Weights of a small transformer language model: 11 layers, 4 heads of 64 (1 for keys and values).
MLP neurons of a small language model. Each row is named by its layer, matrix (gate and up: input weights) and neuron, and shows model dimensions 144-207. Each number is 200 + 20 x the weight over its row's rms, rounded and kept within 0 to 999. A neuron's up and down rows have the sign that makes its largest values positive.
After each neuron's rows, "fires on" lists the tokens most often at its 100 highest values on Wikipedia text that the model never trained on.

L7.gate406,176,210,157,226,180,199,183,221,211,225,199,226,181,189,237,180,176,160,190,197,201,196,188,203,216,193,215,181,201,195,234,218,198,204,222,214,221,231,197,206,183,203,187,198,188,201,223,201,227,208,189,184,193,204,210,190,197,194,218,217,204,219,193,158
L7.up406,183,175,155,210,186,181,179,243,224,174,219,227,269,179,196,219,236,164,209,199,198,162,204,230,210,217,185,164,191,184,198,200,241,192,220,233,185,219,235,185,195,177,221,235,190,186,199,213,212,228,166,200,189,202,187,214,229,243,249,231,183,191,190,190
fires on: "il", "s", "b", "or", "ad", "al"

L8.gate197,243,182,172,188,209,138,204,194,191,221,190,179,243,225,200,165,166,206,193,193,193,185,226,187,213,230,212,159,194,191,190,177,230,172,206,226,241,212,202,175,172,172,204,172,220,188,209,233,195,181,182,203,165,195,248,235,157,176,223,233,225,211,226,222
L8.up197,185,174,218,206,210,217,220,209,199,212,148,190,209,174,211,223,210,218,188,212,182,208,202,218,228,148,171,211,153,166,210,212,197,188,212,196,220,187,181,186,252,217,204,189,195,218,218,207,248,218,185,222,178,190,223,201,188,213,164,167,218,198,168,210
fires on: " m", "an", "|---|---", " n", "0", " M"

L7.gate339,176,216,204,209,216,185,181,195,199,201,216,200,202,213,203,202,177,175,226,175,210,171,204,163,228,228,225,184,163,219,180,216,213,146,206,217,179,198,230,249,178,217,222,193,189,209,224,192,205,224,210,208,213,219,199,161,199,213,214,197,172,217,200,164
L7.up339,201,179,197,206,195,185,180,166,203,219,210,189,219,171,205,221,223,187,220,222,164,217,175,198,214,202,220,201,204,201,182,188,186,211,169,212,189,191,189,172,201,186,162,135,234,173,183,202,181,208,224,184,205,182,231,208,209,203,180,165,212,247,211,210
fires on: "h", "th", " of", "o"

L2.gate104,165,226,252,220,229,213,186,220,196,222,212,185,213,199,205,164,160,199,206,205,208,201,150,185,231,234,208,213,224,187,200,203,199,165,207,226,185,213,238,220,240,231,206,209,211,206,219,220,183,168,188,187,158,186,201,191,218,197,222,167,197,222,207,204
L2.up104,208,252,197,208,197,200,204,209,258,193,198,196,223,200,215,221,174,185,165,204,230,215,216,217,218,197,232,189,211,160,209,215,178,198,166,221,222,178,227,217,178,241,178,178,179,227,191,199,156,202,181,220,171,198,223,175,188,161,189,152,204,222,226,211
fires on: "th", "ast", "k", "t"

L6.gate303,214,190,205,177,200,200,144,234,195,214,213,208,174,202,206,197,216,186,215,208,201,178,162,234,186,190,183,197,211,187,215,198,179,231,184,181,187,208,181,208,205,162,205,219,208,213,215,203,185,217,175,209,188,190,211,225,190,218,204,197,202,197,235,169
L6.up303,186,216,185,195,210,207,186,175,194,193,230,185,192,168,213,170,197,225,169,236,197,197,197,227,170,211,189,231,199,158,198,188,224,195,227,196,211,209,181,176,245,193,223,189,204,183,213,228,180,187,180,178,221,212,236,187,210,192,195,176,170,200,185,180
fires on: "ing", "s", "all", "ction", "are", "y"

L6.gate679,213,170,215,190,229,170,213,219,218,192,204,234,231,222,224,246,192,211,180,190,210,170,209,227,215,215,216,202,188,203,195,203,196,232,210,208,223,230,184,163,200,153,190,212,230,145,171,203,208,200,211,172,210,220,211,214,214,185,210,202,186,172,189,206
L6.up679,199,192,172,185,209,196,163,216,212,205,244,185,200,181,186,186,187,246,209,175,149,177,223,194,166,209,181,202,172,184,225,221,203,197,241,236,176,178,192,190,168,226,175,176,171,182,214,192,230,186,220,155,186,212,201,207,213,171,214,211,212,242,197,184
fires on: "ing", " to", " of", "ly", "ce", " and"

L6.gate283,208,199,238,238,170,198,181,203,193,170,219,192,204,210,183,198,206,184,185,215,223,181,185,196,223,236,206,194,196,229,213,211,174,206,204,192,198,224,228,174,212,229,188,216,220,225,195,224,216,225,199,207,189,217,213,164,193,202,228,198,219,154,205,174
L6.up283,187,205,209,183,214,227,222,220,181,211,213,178,179,170,163,193,221,171,184,226,185,186,246,218,194,201,183,232,179,254,199,228,213,204,182,206,208,194,234,185,200,185,185,223,194,232,200,198,192,219,227,194,177,173,214,213,201,204,193,200,213,166,225,207
fires on: "ed", "e", "ing", "as", "es", " is"

L2.gate662,195,192,212,182,199,160,176,187,175,178,200,195,205,201,190,213,197,180,183,199,219,165,238,166,232,225,205,188,206,202,205,225,218,209,187,214,186,181,221,201,205,203,202,203,183,196,221,200,178,208,199,177,170,177,165,202,223,227,216,193,196,202,246,125
L2.up662,225,239,225,192,190,206,206,216,183,215,191,196,223,212,160,163,211,193,224,169,168,184,216,213,202,192,207,173,192,159,189,211,167,204,234,170,176,166,176,213,206,215,218,169,222,164,187,233,217,199,222,173,220,193,208,197,204,202,218,187,157,191,156,208
fires on: "her", "ro", "ard", "os", "ost", "on"

L2.gate109,188,189,204,235,205,208,230,185,204,207,235,186,202,184,195,192,190,205,197,226,164,206,157,215,234,235,214,217,159,191,226,214,200,193,190,180,215,225,179,202,209,243,182,237,191,197,215,205,195,199,196,213,167,212,240,225,200,210,232,188,202,215,189,207
L2.up109,233,223,195,194,170,200,194,207,208,188,203,240,225,240,220,173,189,175,192,247,199,202,197,244,156,218,213,204,213,211,211,198,194,210,175,182,209,239,186,246,229,232,190,191,168,183,204,205,200,220,184,191,195,147,198,220,183,200,209,210,202,197,208,222
fires on: "ast", "ord", "x", "ap", "ff", "k"

L6.gate638,160,231,230,172,206,166,192,210,203,219,177,177,192,217,193,211,162,214,226,202,246,193,167,214,193,225,223,205,214,176,184,222,211,217,190,183,200,168,208,195,199,231,207,189,203,200,171,197,166,219,227,225,232,192,200,164,222,194,198,191,218,230,209,205
L6.up638,166,184,187,235,206,183,197,177,186,184,217,195,226,226,188,170,195,178,209,193,187,196,204,178,177,229,212,178,194,178,183,198,229,192,201,247,197,207,183,169,240,198,209,209,205,156,195,208,185,216,223,227,238,183,189,177,150,188,182,202,222,190,212,227
fires on: " of", ":", " in", " for", "m"

L6.gate590,176,200,226,182,209,180,186,184,213,202,198,207,197,230,181,186,218,235,220,213,193,216,159,194,212,190,199,201,234,192,182,174,198,188,190,195,206,182,200,187,228,238,201,200,173,244,156,206,214,195,239,204,181,235,157,238,187,200,189,208,203,220,224,188
L6.up590,183,182,168,164,199,208,172,211,203,209,174,192,203,198,205,236,201,269,218,189,220,200,186,201,247,224,184,188,205,185,210,220,245,176,230,206,188,204,195,200,223,211,200,207,193,221,196,189,183,227,192,200,178,213,222,217,210,160,182,213,168,203,177,218
fires on: "ed", "in", "d", "l", "t"

L2.gate677,211,185,203,219,151,162,212,171,215,215,188,211,211,166,190,195,236,231,198,196,236,193,206,193,216,211,216,188,218,212,216,199,162,211,225,221,256,194,249,196,213,212,238,174,187,214,190,227,219,203,208,223,195,187,187,178,174,189,219,203,168,201,210,216
L2.up677,212,214,217,208,166,188,222,170,213,192,178,197,193,197,221,188,224,190,215,162,203,205,227,209,205,184,186,161,174,219,225,180,196,208,259,194,159,207,190,196,205,193,231,171,165,230,210,186,203,224,168,220,200,189,184,165,192,200,198,193,193,212,233,213
fires on: "ord", "ort", "ard", "ies", "ent", "her"

L8.gate125,198,217,230,162,191,233,222,183,187,181,194,202,193,203,205,221,179,179,188,205,239,183,176,223,185,194,215,192,191,145,187,185,239,183,215,176,194,160,198,197,218,217,214,183,171,205,236,182,177,223,199,169,202,208,181,198,207,211,171,188,193,213,203,183
L8.up125,200,180,173,204,177,226,236,200,205,243,196,234,188,200,177,204,195,224,211,206,196,231,184,226,190,238,208,219,218,204,206,226,236,176,259,205,192,191,216,197,222,206,215,220,194,211,223,212,181,198,186,204,204,176,183,209,173,197,186,185,212,230,184,203
fires on: "-", "/", "1", "–", "2", "ro"

L7.gate267,177,202,210,208,175,198,213,219,203,224,179,185,223,221,201,217,191,188,206,195,168,173,178,191,207,189,190,207,209,193,216,150,162,209,219,198,182,195,216,187,187,199,208,152,189,180,170,205,202,190,215,201,192,194,199,208,189,178,198,221,228,202,204,212
L7.up267,233,191,189,213,189,184,187,200,215,162,197,199,215,209,176,186,193,160,172,155,182,195,185,224,185,197,198,201,225,214,197,212,199,179,209,203,191,152,215,216,194,181,228,249,195,196,200,197,205,199,186,167,201,188,231,200,189,193,225,213,182,182,199,214
fires on: "ut", "ot", "ess", "t", "p", "us"

L8.gate199,185,201,202,194,201,225,163,226,167,222,237,186,209,247,192,207,236,208,215,181,194,177,208,210,242,208,198,188,202,221,206,193,208,202,205,185,221,194,203,206,193,219,214,175,171,201,177,191,185,182,216,195,217,214,218,186,197,204,190,198,201,196,221,185
L8.up199,200,199,168,185,229,159,216,207,243,218,195,216,191,226,201,191,193,198,177,207,220,194,195,219,223,240,198,173,186,200,184,170,194,198,218,198,200,217,206,197,230,204,184,239,193,228,211,194,201,184,175,196,205,223,213,162,208,188,218,225,174,212,216,205
fires on: "ed", "a", "h", "ad", "on", "al"

L6.gate431,192,189,192,182,241,200,195,189,200,212,207,189,176,207,220,228,215,213,190,172,187,182,204,174,196,211,207,197,230,179,213,185,192,185,218,162,200,165,203,222,207,165,198,188,164,201,178,183,205,194,224,185,214,185,212,214,225,176,203,183,202,169,172,191
L6.up431,207,221,197,184,179,178,181,201,215,203,240,200,245,186,216,170,227,175,220,203,196,188,192,234,193,200,183,195,186,201,179,176,203,194,209,173,226,196,185,164,195,199,191,180,178,239,190,220,214,215,177,188,233,200,198,193,189,174,190,162,187,207,168,179
fires on: "b", "v"

L8.gate73,201,192,206,188,196,175,196,209,172,213,209,207,220,222,201,245,216,193,187,240,218,202,200,179,192,215,210,190,180,218,201,169,241,188,200,204,189,176,186,220,165,205,168,212,171,172,209,214,204,236,189,186,225,180,183,217,214,194,186,221,209,230,206,185
L8.up73,219,218,232,206,154,189,240,194,176,196,222,220,187,199,221,241,174,238,236,206,193,176,217,193,209,206,219,222,205,198,216,184,226,185,237,188,187,170,219,201,201,232,231,193,201,186,230,184,191,223,200,209,187,159,204,176,187,182,212,153,207,220,214,203
fires on: "2", ":", "em"

L8.gate138,206,210,196,218,195,227,191,214,187,184,214,168,191,204,213,214,224,208,213,220,208,203,193,210,202,236,199,195,237,190,178,220,207,224,217,205,171,197,191,204,204,205,210,167,206,187,189,148,165,195,166,195,199,223,215,194,178,225,183,185,175,206,206,170
L8.up138,163,207,186,215,213,183,190,173,214,228,205,226,193,192,199,184,189,178,171,198,186,200,154,154,220,189,172,229,194,241,211,190,185,213,222,199,215,179,234,212,153,208,201,238,178,214,196,168,206,214,212,185,199,175,219,189,237,194,195,202,238,206,200,198
fires on: " a", " le"

L6.gate7,175,183,199,187,200,183,186,212,194,198,187,200,224,210,247,213,202,230,223,163,212,198,179,201,185,215,195,219,225,191,237,249,216,242,180,212,205,215,221,227,161,216,202,172,188,188,224,225,220,197,222,210,226,223,190,200,233,218,217,181,250,195,183,216
L6.up7,187,194,227,205,223,216,161,218,163,181,210,234,224,197,217,224,206,193,182,201,203,214,236,214,198,213,197,172,179,206,209,181,163,216,219,233,204,192,214,218,191,205,194,238,185,236,213,198,205,154,197,177,215,197,191,178,188,203,191,207,164,177,208,233
fires on: "v", "w", "z", "ov"

L6.gate591,196,179,210,208,196,200,209,197,201,236,202,200,190,208,201,191,148,189,222,206,186,184,244,179,201,222,244,182,158,218,180,176,186,207,180,185,195,177,225,211,182,251,232,175,194,246,206,209,203,223,195,205,195,252,204,194,181,210,234,168,220,209,224,154
L6.up591,213,214,184,209,221,189,207,189,186,186,228,223,179,196,209,166,232,188,199,178,209,190,246,167,187,206,212,193,163,235,214,167,212,196,172,220,189,201,195,199,164,201,185,212,206,225,202,241,211,212,212,204,180,191,210,209,211,224,217,192,211,192,197,186
fires on: "as", "e", "re", "ly", "her", "y"

L2.gate219,214,200,237,187,200,169,201,198,201,200,174,216,199,213,218,170,185,215,195,154,176,184,159,184,210,206,212,190,219,196,210,195,181,158,190,217,195,172,217,201,171,202,201,165,174,177,219,228,192,207,218,187,186,179,211,174,215,183,172,201,218,213,194,160
L2.up219,193,188,186,213,259,187,165,217,218,197,198,203,239,230,169,202,211,173,199,204,167,226,202,225,199,200,202,188,223,208,169,177,157,195,190,187,228,204,195,227,206,240,216,187,162,202,204,182,194,189,203,199,205,199,218,181,205,183,213,198,182,199,211,220
fires on: "l", "t", "ar"

L7.gate30,232,196,222,192,261,213,167,233,171,190,227,180,223,237,192,203,186,236,207,196,183,178,218,203,234,200,202,196,238,189,192,211,188,183,238,160,222,197,224,207,203,200,197,204,176,215,167,206,187,222,177,188,197,204,236,200,218,206,197,176,197,141,181,211
L7.up30,214,209,239,207,215,179,209,204,211,205,237,190,179,212,194,237,163,200,210,198,181,177,220,182,229,186,231,211,199,187,186,215,200,187,208,193,201,197,190,225,193,177,193,182,185,220,220,221,226,203,198,198,221,229,185,159,197,172,196,207,167,195,209,213
fires on: "u", " M", "l", "is", " m", "it"

L7.gate6,203,204,195,186,202,195,173,210,177,220,209,164,250,201,185,221,201,194,174,204,202,216,188,189,171,246,221,196,197,207,212,204,213,179,197,197,212,189,221,202,206,216,181,206,161,183,216,225,225,224,226,192,210,183,208,215,194,189,230,194,192,183,207,183
L7.up6,232,219,218,220,182,166,244,188,185,197,238,238,189,183,193,181,223,214,240,215,214,195,213,172,196,203,199,229,180,256,181,201,185,187,212,213,217,176,182,201,198,232,199,220,235,208,231,184,189,211,199,191,247,197,201,205,195,175,210,178,186,186,224,209
fires on: "em", "res", "am", "i", "qu", "e"

L7.gate660,167,253,183,209,214,199,200,184,209,191,211,192,240,214,209,194,200,194,222,218,211,211,191,201,200,210,196,178,229,197,171,229,192,187,248,207,189,195,163,183,195,193,214,186,199,236,202,220,185,192,153,210,233,190,199,202,196,215,182,202,182,185,213,216
L7.up660,199,199,214,166,218,228,212,199,215,202,190,233,230,196,200,208,215,160,172,202,233,204,233,210,221,210,197,190,160,196,197,160,193,170,200,237,206,190,166,204,180,208,207,184,182,204,227,201,213,161,221,241,179,227,213,204,219,200,236,166,212,189,177,198
fires on: " a", "re", "he"

L6.gate240,221,217,238,198,229,196,216,217,198,180,236,205,207,208,215,212,192,193,163,194,219,180,171,251,199,217,208,202,235,213,220,189,203,163,177,213,222,164,186,212,207,195,175,222,183,172,227,222,207,227,218,218,219,162,226,187,216,193,194,181,200,181,170,196
L6.up240,197,213,168,207,243,207,191,218,223,201,202,185,189,230,187,194,212,213,156,206,189,155,208,198,221,187,188,205,179,181,178,140,166,182,205,177,229,220,231,172,167,230,193,181,188,210,194,210,202,172,218,214,229,185,198,197,205,210,205,201,199,191,182,188
fires on: "at", "is", "m", "ig", "ar"

L8.gate116,238,208,194,178,212,192,240,199,254,216,196,159,198,195,194,194,210,204,221,221,215,206,169,194,219,212,225,200,200,166,181,189,181,169,215,198,207,220,188,210,149,207,173,166,219,176,193,190,187,203,198,216,205,167,189,224,200,171,171,203,190,221,209,201
L8.up116,213,207,194,193,206,182,210,207,230,187,197,198,219,216,172,232,207,174,215,197,210,192,193,205,237,184,220,239,178,210,220,197,164,209,215,195,214,209,241,225,214,191,219,192,213,199,170,185,232,154,201,165,141,194,225,201,212,229,141,192,224,193,184,201
fires on: " |\n", "|---|---", "\n"

L8.gate619,200,214,210,190,166,210,180,220,178,230,144,211,185,196,234,194,202,183,223,194,221,196,215,176,201,195,225,207,204,194,185,208,206,209,202,219,246,193,215,207,207,189,165,203,221,221,215,214,171,203,217,206,243,191,189,200,190,175,188,198,170,166,216,159
L8.up619,184,230,178,195,172,190,198,186,185,219,204,209,192,220,223,192,215,186,205,160,208,175,212,200,215,204,227,203,187,176,195,181,210,235,189,195,212,212,189,211,206,192,187,234,223,216,189,210,213,248,254,193,186,206,171,185,208,186,174,201,195,243,215,171
fires on: "p", "1", " p", " P"

L2.gate327,228,212,188,232,203,163,186,204,211,201,225,186,168,244,174,221,188,226,208,156,173,182,236,202,218,182,237,218,191,195,202,226,185,178,192,173,199,175,192,196,224,217,179,200,203,262,166,188,258,229,206,169,189,183,210,184,167,181,207,208,207,164,184,203
L2.up327,205,224,171,187,199,165,231,175,188,183,223,216,220,214,211,227,212,209,211,194,207,225,222,178,222,192,219,183,204,196,195,218,191,212,212,196,204,197,202,167,214,252,197,200,166,226,178,217,197,221,164,202,212,252,211,164,211,192,201,202,198,203,168,204
fires on: "it", "i"

L6.gate700,209,173,206,175,206,214,189,254,237,212,194,192,207,205,199,204,188,204,219,200,180,172,184,225,221,233,180,196,185,222,214,176,215,225,194,178,212,225,196,170,180,181,156,217,205,177,174,222,251,177,213,194,215,199,191,207,185,190,164,209,198,186,195,187
L6.up700,240,175,200,212,179,206,197,217,197,141,209,208,204,175,219,194,219,208,192,193,192,176,216,217,195,215,214,202,171,192,174,209,171,230,198,235,190,220,213,160,189,215,180,188,186,212,205,219,197,202,220,196,185,239,176,180,210,215,207,196,186,170,215,193
fires on: "ver", "ce", "ly", "mer"

L7.gate167,181,211,195,214,208,202,220,205,218,189,189,186,159,196,200,228,185,235,224,210,217,198,200,242,192,215,191,193,201,175,212,226,197,193,192,218,189,192,185,222,168,217,201,164,166,167,187,220,177,217,210,206,208,169,170,174,191,208,179,198,225,210,165,209
L7.up167,162,192,192,212,191,186,211,206,204,233,179,194,174,181,176,203,210,222,160,202,174,209,188,219,146,209,209,199,209,155,167,194,211,217,212,236,204,222,218,221,225,206,207,194,228,189,200,193,173,191,187,184,184,170,175,173,202,230,199,171,215,173,176,191
fires on: " and", ",", " as", "her", ":", " of"

L8.gate268,177,194,220,162,190,191,186,199,212,206,221,166,196,189,207,229,149,191,204,197,188,175,200,179,237,203,245,173,182,209,163,224,223,150,212,201,197,179,194,197,210,206,193,219,211,180,223,178,182,201,189,234,215,188,209,180,189,220,200,184,208,192,178,181
L8.up268,185,177,209,206,182,229,191,168,170,185,238,198,192,200,222,192,208,191,219,193,192,221,204,210,232,237,178,173,216,219,171,204,191,176,171,228,180,223,156,239,213,229,202,188,186,161,224,183,215,182,196,229,203,185,210,181,211,169,190,166,181,184,174,179
fires on: "o", "e", "th", "h", "he", "ut"

L7.gate626,185,197,162,231,199,243,237,198,201,188,206,239,198,236,170,197,191,166,206,196,224,192,201,207,197,226,224,174,190,157,211,195,222,199,196,174,189,227,164,232,217,204,192,193,197,193,183,216,203,183,204,170,224,200,169,204,232,175,212,220,219,206,224,192
L7.up626,179,221,239,188,232,176,170,200,226,223,196,216,206,200,226,212,173,166,152,233,219,182,220,185,196,216,206,197,202,198,183,209,189,208,242,183,190,186,216,206,175,184,224,167,172,178,193,200,181,179,198,196,218,215,203,156,192,215,197,218,187,225,257,215
fires on: "t", "d", "and", "st", "est", "y"

L2.gate147,243,218,209,188,188,183,220,178,201,191,241,228,191,241,208,236,189,213,186,189,203,206,197,197,171,202,233,197,188,210,212,193,215,183,205,171,203,204,210,218,177,190,180,205,163,206,171,229,233,191,220,186,207,180,208,199,176,203,195,202,206,209,201,194
L2.up147,206,189,188,206,218,197,210,184,191,186,234,214,252,206,198,225,203,194,225,212,179,216,242,219,196,157,202,194,198,217,167,206,211,180,229,214,219,235,197,195,219,201,183,183,173,199,204,206,182,205,181,208,242,215,210,221,221,203,224,182,250,219,192,181
fires on: "ud", "er", "d", "v", "il", "n"

L2.gate72,213,188,173,203,214,172,211,199,195,208,187,227,220,229,214,186,209,186,207,198,180,189,222,184,198,197,221,206,198,169,197,207,180,181,254,187,222,171,200,186,192,182,193,177,233,205,191,193,236,188,212,204,210,173,216,230,150,190,180,185,208,198,154,174
L2.up72,231,205,213,214,183,188,182,199,183,223,202,225,211,203,203,192,186,201,188,180,191,206,211,191,201,185,193,208,212,190,201,227,178,207,228,208,201,253,230,182,183,160,218,209,199,222,216,218,218,165,190,209,239,204,199,196,174,193,189,200,202,217,174,174
fires on: ":", " and", "b"

L6.gate384,192,193,203,223,199,175,195,206,221,238,186,186,214,213,197,217,192,191,213,218,199,205,229,220,215,187,159,175,197,188,215,189,214,258,209,207,215,203,216,197,187,228,218,220,173,185,206,211,184,186,197,198,196,213,198,187,224,174,145,222,210,208,192,175
L6.up384,175,225,243,212,195,221,185,167,197,208,194,178,180,226,196,206,242,184,202,212,184,207,167,169,183,217,179,184,195,211,195,185,209,194,160,202,210,188,191,179,198,201,221,187,166,187,220,224,179,201,209,191,213,193,217,217,167,191,196,232,212,209,142,184
fires on: " w", " a", "t", "w", " h"

L8.gate657,223,203,229,226,194,175,191,222,243,227,180,220,191,197,202,212,181,208,218,188,203,227,192,187,174,251,217,242,197,205,222,164,177,187,207,195,231,179,205,182,176,203,204,242,180,204,193,280,214,215,242,216,199,212,202,218,173,179,153,216,200,205,207,198
L8.up657,204,198,221,198,175,234,205,216,217,208,190,255,223,198,209,186,211,162,181,234,215,232,188,193,253,224,219,191,225,211,188,179,173,196,192,222,244,173,214,191,165,174,191,205,187,247,196,228,198,202,198,230,198,182,216,169,190,185,192,217,184,198,229,183
fires on: "res", "em", "an", "id", "am", "on"

L6.gate573,217,181,198,198,221,212,192,182,248,182,197,204,184,231,174,222,230,187,226,209,201,185,181,186,238,198,219,195,200,165,194,171,225,212,216,191,199,188,207,203,197,226,189,186,193,235,200,181,242,210,175,201,187,200,179,174,253,185,205,206,243,226,210,176
L6.up573,211,181,201,168,214,193,206,236,217,189,196,191,183,216,199,208,203,208,161,202,218,214,184,167,167,188,185,198,214,203,181,225,230,201,165,181,183,185,218,196,205,188,215,181,225,202,179,173,189,205,206,185,167,204,207,265,221,205,161,199,198,208,161,211
fires on: "i", "e", "it", "ed", "ad", "t"

L6.gate661,172,217,200,205,165,204,195,189,169,219,190,202,177,189,217,210,216,234,201,216,175,205,185,187,200,201,208,184,178,184,226,222,233,226,193,199,161,190,256,187,179,213,200,175,170,179,172,224,205,194,232,243,218,191,197,182,194,169,163,235,190,190,202,204
L6.up661,187,216,220,206,226,212,199,217,210,192,187,187,216,208,208,209,208,204,212,206,231,223,192,207,186,208,200,215,176,213,199,186,203,198,194,214,199,204,189,206,210,172,217,173,185,222,196,210,194,201,160,205,219,177,165,177,195,216,159,214,192,214,198,245
fires on: "k", "v", "b", "ov", "ol", "ec"

L6.gate613,188,208,200,216,184,152,175,218,205,195,200,192,200,225,199,211,158,255,210,244,160,207,172,230,204,185,179,201,195,216,226,170,204,241,174,211,206,252,192,185,216,211,195,202,161,216,205,212,201,202,196,224,210,215,239,203,169,214,183,204,200,166,191,224
L6.up613,184,210,204,159,211,185,208,151,176,194,180,171,168,224,196,188,192,202,245,212,203,203,172,179,161,218,222,182,221,198,174,207,164,214,180,212,201,218,176,224,202,227,226,184,188,199,169,202,198,203,252,189,190,192,184,199,234,213,233,213,184,171,186,213
fires on: " w", " h", "m", "w", "s", " v"

L6.gate508,181,207,198,223,227,137,200,182,199,180,180,192,228,200,178,175,216,169,206,160,191,181,206,222,180,226,191,171,187,207,204,205,204,212,198,183,195,218,224,232,213,180,163,192,168,198,155,194,220,186,202,197,187,226,202,219,211,207,179,221,198,212,252,217
L6.up508,208,181,216,204,210,181,205,194,172,171,188,193,194,184,185,218,194,182,190,242,188,202,179,165,194,195,187,214,210,190,210,166,194,199,210,217,206,204,194,184,217,218,197,206,183,174,176,193,209,190,207,162,218,195,189,169,222,214,207,225,210,190,285,219
fires on: "is", "ess", "ut", "t", "us", "est"

L7.gate282,191,217,227,234,188,187,195,195,210,236,247,190,222,227,183,188,215,224,175,213,200,207,196,214,205,195,214,218,216,208,191,209,212,206,225,231,175,191,133,227,166,214,165,156,198,203,167,224,218,185,210,190,209,201,218,163,206,208,148,207,204,195,187,191
L7.up282,178,175,186,184,178,182,195,215,248,210,197,166,161,193,221,188,172,217,195,231,162,209,213,224,191,233,202,174,189,173,185,208,208,171,193,192,231,221,175,209,196,200,203,212,208,195,230,222,227,223,203,217,169,227,185,208,200,193,211,217,174,191,232,187
fires on: "il", "h", "al", "ol", "ent", "r"

L7.gate135,214,221,205,202,198,199,213,212,216,259,211,199,232,193,195,178,227,198,190,203,197,195,194,190,246,177,190,217,195,192,198,186,169,213,219,200,169,173,202,208,194,195,219,175,183,197,213,239,194,219,253,220,186,210,223,183,164,183,190,207,199,198,209,176
L7.up135,203,202,207,188,197,181,193,192,178,208,234,226,206,203,219,219,213,190,136,224,196,204,210,198,225,196,188,196,201,181,188,190,171,190,232,195,201,196,217,233,183,231,222,173,231,222,184,203,182,205,209,226,193,195,217,191,193,188,185,204,206,187,213,169
fires on: "as", "res", "re", "em", "ow", "s"

L6.gate678,190,183,231,187,170,178,201,175,185,192,174,198,183,209,191,229,223,199,198,219,194,213,200,163,175,186,208,197,187,208,238,178,199,205,213,164,218,189,193,205,208,192,244,234,211,217,181,209,194,237,222,181,229,208,212,166,245,192,196,208,197,252,237,160
L6.up678,167,179,207,181,220,210,184,240,162,209,194,190,188,203,201,233,200,243,214,192,191,182,201,188,179,180,182,220,167,225,202,220,199,206,214,163,220,190,209,183,173,198,217,161,176,216,149,181,179,231,217,202,183,182,210,197,210,210,206,206,211,195,199,184
fires on: "ly", "ound", "t", "ust", "ing", "e"

L6.gate321,239,187,203,177,190,205,209,176,200,196,238,165,200,249,180,180,226,200,215,188,198,215,199,220,182,185,224,194,239,186,209,206,212,227,206,211,189,170,211,214,210,235,174,203,209,220,193,209,187,172,217,174,203,187,210,195,213,212,189,182,200,181,208,180
L6.up321,195,178,208,175,222,178,239,173,197,195,175,188,222,196,201,187,204,202,202,209,216,217,192,189,187,168,218,206,203,178,189,250,212,240,170,216,199,206,202,169,234,182,177,224,197,207,234,227,231,213,204,218,172,197,210,216,151,242,193,223,219,197,213,215
fires on: "er", "ep", "e", "\n", "i", "et"

L8.gate381,164,220,182,212,209,179,190,200,230,172,198,197,226,240,170,189,239,172,236,188,204,215,216,181,211,210,219,175,212,187,201,215,179,218,230,227,229,206,167,192,187,215,214,195,195,207,210,178,184,213,184,208,202,214,186,225,206,214,229,210,203,206,220,145
L8.up381,150,204,231,187,218,200,180,215,212,230,183,213,232,215,183,194,165,189,193,170,221,204,208,223,203,210,170,189,197,174,211,185,173,194,241,202,212,199,214,189,163,197,242,239,195,199,185,194,229,207,188,205,210,196,201,220,193,213,218,181,220,204,166,200
fires on: " a", "ro", "al"